From a checkpoint of a small transformer trained on Wikipedia.
Training: a variant of Muon for these matrices, 288M tokens, 8783 steps.
MLP neurons of a small language model. Each row is named by its layer, matrix (gate and up: input weights) and neuron, and shows model dimensions 0-255. Each number is 500 + 50 x the weight over its row's rms, rounded and kept within 0 to 999. Numbers have three digits each. A neuron's up and down rows have the sign that makes its largest values positive.
After each neuron's rows, "fires in" lists the words (lower case) most often at its 100 highest values on Wikipedia text that the model never trained on.

L2.gate290:594435496529432477547469576523461465508433475508565543558495543480523458442515470497571445502533513529617514408509431546574497496518440394374555543431531551450504467496582503578417483500496421517424492597483492586441416486484489520606465448554483479519492544505590499478451570467529601485525490492490476462510539483492508566491470468555464473515497540518564488537532449462518553512442582534456585561509546591504487412544459558528477459444479517442679565526445483394457501446419524527610586439475552440531500487522446552527456545537449476477546467540582504473418460481562406633507511537501516512508429455525484479550526593497471518565499512481400494452534497473505541481443587532513542476456466500423441461552459459460532511452460545518514494533380417593430472473466509
L2.up290:472517458469507521539549539463444493598453561483443524528528547442546476478490327551542480572458501457530543557446415490531443459498447441447416513447547450547415429473413497514438426482444520519507549550577474472446416467459557499429423459412547550537510520525526446482459489464419572468567517501543489514575498430515504534499492488571523578518539437417494513573494458511465542500472626518490538448573479515601514524579526618475517537509522524447529515486492559447431524536527449477509511516461417481549489544508525520506428493587449433539491439595468529500576519533439381591449446524485553505526463558532453447444463523526592503529469454406388502531375444482470558532493628473537552524482496462478366561561436549514499484507499487477509557483417400553448550510480475
fires in: "number", "large", "small", "49", "50", "low"

L6.gate93:557602420539495526423508504515535479537524541431487411547432449438536595484503576447486512444518451501495506595469530524586487553521479560545537566420551416518468602440467502492456524574444558448549477546523607537466539546474415483491444443542502556560468476397501460522584542554469501517529540414458490507401447526477492469495528474495518515568468547427471459464454434483600555561548513450522488402473502426543476472601459576499497611472555463443502580457594558543509553468539508555410492502493467567477485427411492413513478479408504531434478524495498530470456533552505503437522519470537445456544551423531511411426571447454549331521474393467463457450493520520572491542532501505477472530556514427618499519533528521523466481518499369493553445429473501556525511507547440
L6.up93:552463489432555460476444445523499484533504558538517493373503552598528532555388485585535456509516496508420534491531412462554440479403507544435485459564462523609476531451568499511558435463556415579519392458462517473470471576508451542612552490518475533495451412554500418449464486462474517502474509466531555493539432527484429559503457481485484502458486548507516488378505524422577551458519465506576412557523506464538529482578486444472576510497426463498552568511553522522467355572460573566558503609574485550471485581386463541484554551529499537471493480492534449459563447448536424497462556524568473551594512486485502502449486507414474494580449506554478503590476432537567606485498458541526513461443566521457497509504527525496420480480441503574589453410465424569525596560487532
fires in: "also", "contracting", "study", "position"

L2.gate77:603473471490389496515474544538514554573419484499459618538458528399532466486464406540545501530547407480486523489441474462426563480541431458479475453556504474482419496519511544494516441545512544478536422551500530553536498516497575544640456430429444385536449414480515558423484517496467507498426499513604444563460524473524568568518543469461527496529499492497495539466459599516549508545489500411567541406568515567542521472597434563462464522588460501440456492518453467521423610506541489468526497518497513494409626516517451556444524582506487539495498494489459495634515402523498497512427467472452555524519598537541468489465516503390614619532444466529450483377501509554465503519580514435515542421477491482439501537541510511514515472582485559426480538463520521459567527531510400
L2.up77:518541467478433483481529428552536515520476422464454566487538469506594539506463506398480426438509511510496424524484589420389525623489454437517544424465550508447477459505438545591579467587476457497567560513546578556509496601395551504466518477582503474494512446548504573473470439483524493515445449521490462485515490473487579656461484497416492507597402521438515485477491559473476543466512490460502423617489487514547512458530501521499448536543550441534485445496488508598510522528555535556481520516436509528519482458490461496588488545566499499441510493548487591549416506510558553516481458539513608504420508462492423487534608514460506572584465407586546587366486562458562510576454467571473473550504426453550457468423417466546534567523528556524449469430456439416581524505490440
fires in: "february", "may", "october", "months", "holiday"

L8.gate312:504427486525558490455477528539461520450578428564524484460460480587598455575443451582510549513575619405504478490519449556496510546510532470606596495497465488470451473549524536519504542474512453469580578525592441463485577492530491431551526506451464461418507463499561501489582561471506505440498507494525456547454472610524524484559523579451480379526463491527485518493539500484463493527491491593428417450424538425532530528508513451523468515589511593546490461569454477463510454474581493537521506488520489535576581526481518540508448548549467489446513576568390386394493542491574547500478523469536460469490513444427526352512506549534545537519476411495461553491509521516541521417520390469468508493624490388519567425449458469418552391593477457447545501450569503521488379529514512
L8.up312:544521505570625571475475471449457526605502558475528533489467501554506558448507546467506536520517389419540442518495492548596466564509440543388543534513495545548538505568597472462503535478450530480444538410504416446544521562480472535494569589453529543506466605573449513470541465455514466379494538520572410449541510418515547403554510442427526510494423442434503536510481538438591546502504483566510523521581467500553491422457489555578472496463454499500474529576537506491527568363507423402536542479586537486496490527621442441477473493460505468536521535497373440596494497523593513526503500522496520548467462520589457447629530479464465507521485487546534564474520470468492577544544413479411489480537456461420445419526429438442526462460567511511458559560494436467458557550509550
fires in: "9", "2", "0", "1", "4", "7"

L7.gate78:474502545429481512536477527539582580547444485512443462492576517464529499560443468583450579537520543479440472537552516482490411479469475549500571473533531458477481517503568513479560406421443529475477547471429503479584550449563476453451498469493433589423512467408414522569510500535499546519652428445497498584525488519452584445536479523610430493531536513490488515476550484461468492576536560534486475462418494505531522512446479497552549439618538509496539534610558529535428566510480508508519512425473483552553471572470517585500493537455581488510569462554521470444530488490465530464567473506474457505469435517540418527468548464452400539552515536625487467535479452513474433513419534615482382440519584510474531562517464477461305434486575471483561554430462498523423621569524496
L7.up78:409508452504437519475469420473521536464478487486514501414530571542550512553524488480485503548403459534394443559538459486431505423553475660544539472489504531473451417417509551638586452497439381422464573534519494449573455573480446536526585421596487547477558446506471482478486527478528502505500575561547532494442557468477517439525528535419460512496497540412511488465472523618464514566557470463485597467534550499461512511479445519482501531533398447503586550521490536532498563553461481526496450509500459589467525535503536493479536480497487501539558524461450512467457437496534416460481511506513472574512574563530492472506514550602466420427421439520577520559567492529451509486542610639559567515455478501446441598542338559540464566548431531504491567490448535444491497448443491
fires in: "the", "film", "early", "album"

L2.gate103:474520497405512465498460493516494449551520570531530448554467483421531471500400527517457522578428485514450566530483417455495455546465459574520661589493438529505473516479576511480489608542432433555499503548418531441456507486498418578472426480459447597545483530457521511507529505497457477514469454486464412550485536514587458555471541462509488520460498493445523449519419423385488483612373524458503524579495541505476552445488542466543562484514447573395503550553485465473571506468500536496472529508334457579451508541420537467517513459494597452512559522484516425438516466526504523487468531522504540520411502498552490537581529472445418533517509504498454518603548543453523424443504424439490457555590461525589425563582448439436508488397461509485611499484556528465563510486529628
L2.up103:473410482495433373449492527416542524433490518457495486431528452550442488532481514430470529459574493468577531487559600551486498446423581435472440533454494543463440546509570495473543509529555600382476534583517511526415541557456504497511471460427513533479608501489519447517455540508556561481573528508538437516513514482510564508496507489463468461485475414555526560450484388590605499474471485450573540497537532539448496558490487434542491521512610527569489509533434446571400533470403483527380559537539593495453546544489526516497420528537426485490435474507602434505532624549495532554508529494443578457581530508400511502385495509501480519559465412466527558402548466511520544525507505593520521436410511547436476478545520550606457440478582536514441514513493522496448401487444467
fires in: "known", "called", "described", "still", "story", "stage"

L2.gate307:581499511543485477436510577557582472552541530543456569483526563548404512516569535480518522411528507436396533507506503476441540564442530500536488590457440476509511485495450477546515464562493465428451449443501457565454483486503542429465479551478504467512513455467413426557589508472435466564485484555559576577411519441475534489576557481506492503354520550472465505414504471541535547530508545488395571486621522470482550488455550435493512518452409489415503497474457513496481544507488477496519574428448380466475410525480581517529480455537623560568482492500532409500449534513537593469412485443517500414433427524530432512572449535382582553521533486561482629537536497552596514513478467476486572471442504565525468500408503499550412465571559483486420547566502556579545560501541517
L2.up307:424448451474528581489496501557399491599444484442455480465569555555523483476513489487613505411518448593443501534525506556418502573509481574524419579492519529572502502436518552531533592544462503437543526463547522548491427506504535525485467573615397415510581465587403458460519524552501485455489513448564510539388593464483461489459524571576422497515538531466462537519416550440460531524443528465413435483474512524482584606522504552561485468508510484355613518485530480517490509539504568481528437562496522470488479548460477488526515507556612487525521481486447442448515489475550453474402432461470448566466543513509519605497436507456538453540465571478469467465521506544474422516502458446498537490485580534415441455416443562502547416524412544484492505625488490585591511433564506
fires in: "but", "until", "named", "received", "continued"

L7.gate10:573533456483555560552593460523532457521542489540469434437477533558505542522414554545579461432486505570519579544538504500498477509516544539535542458418471532537472506528463548481451415463429557512469427504500495554522506501482546483509501552499493436490511500561510462406527561573546450620461448546598501522468428530495561482556472545550534518524510580452556498497547601557448478463481493552459555530543519487519618497572507365519479467582539456508456520481431465546480568523596457405551551578510502523527554500417506403405528492380390479493498468436501493476540469587528476517488483473581409532564386536411556411516603492480535504478516424443406538460496444520486430455481520588520541511444521461549470432448400501418471455453524414439554530454437476555451416435521513
L7.up10:511489501531360493377550492542478459539549578483519553384485530539510441513406539546499486432451390488503521511489538475475522467569442472486531474430542458596410488504524547527528544502482491588504465498456574443458491505502437543487396556505463562434516481504472583414479393491518407458523605411547563465481436481554485540416508518563519428597413465578509496481365563524518527524485614496491536423477497579526447549486474506532498490534484500552488514541525409468487473425580427485546492460503404536498511605531517533543474559447451498417463542464489487512481450540574528495532525519491409506520564505456570519436426487494471412583457482496525604434417460438445448524528563573548552559538470499574562452427510462489581501550585582556444528515544452521459488477481497
fires in: "time", "later", "has", "place"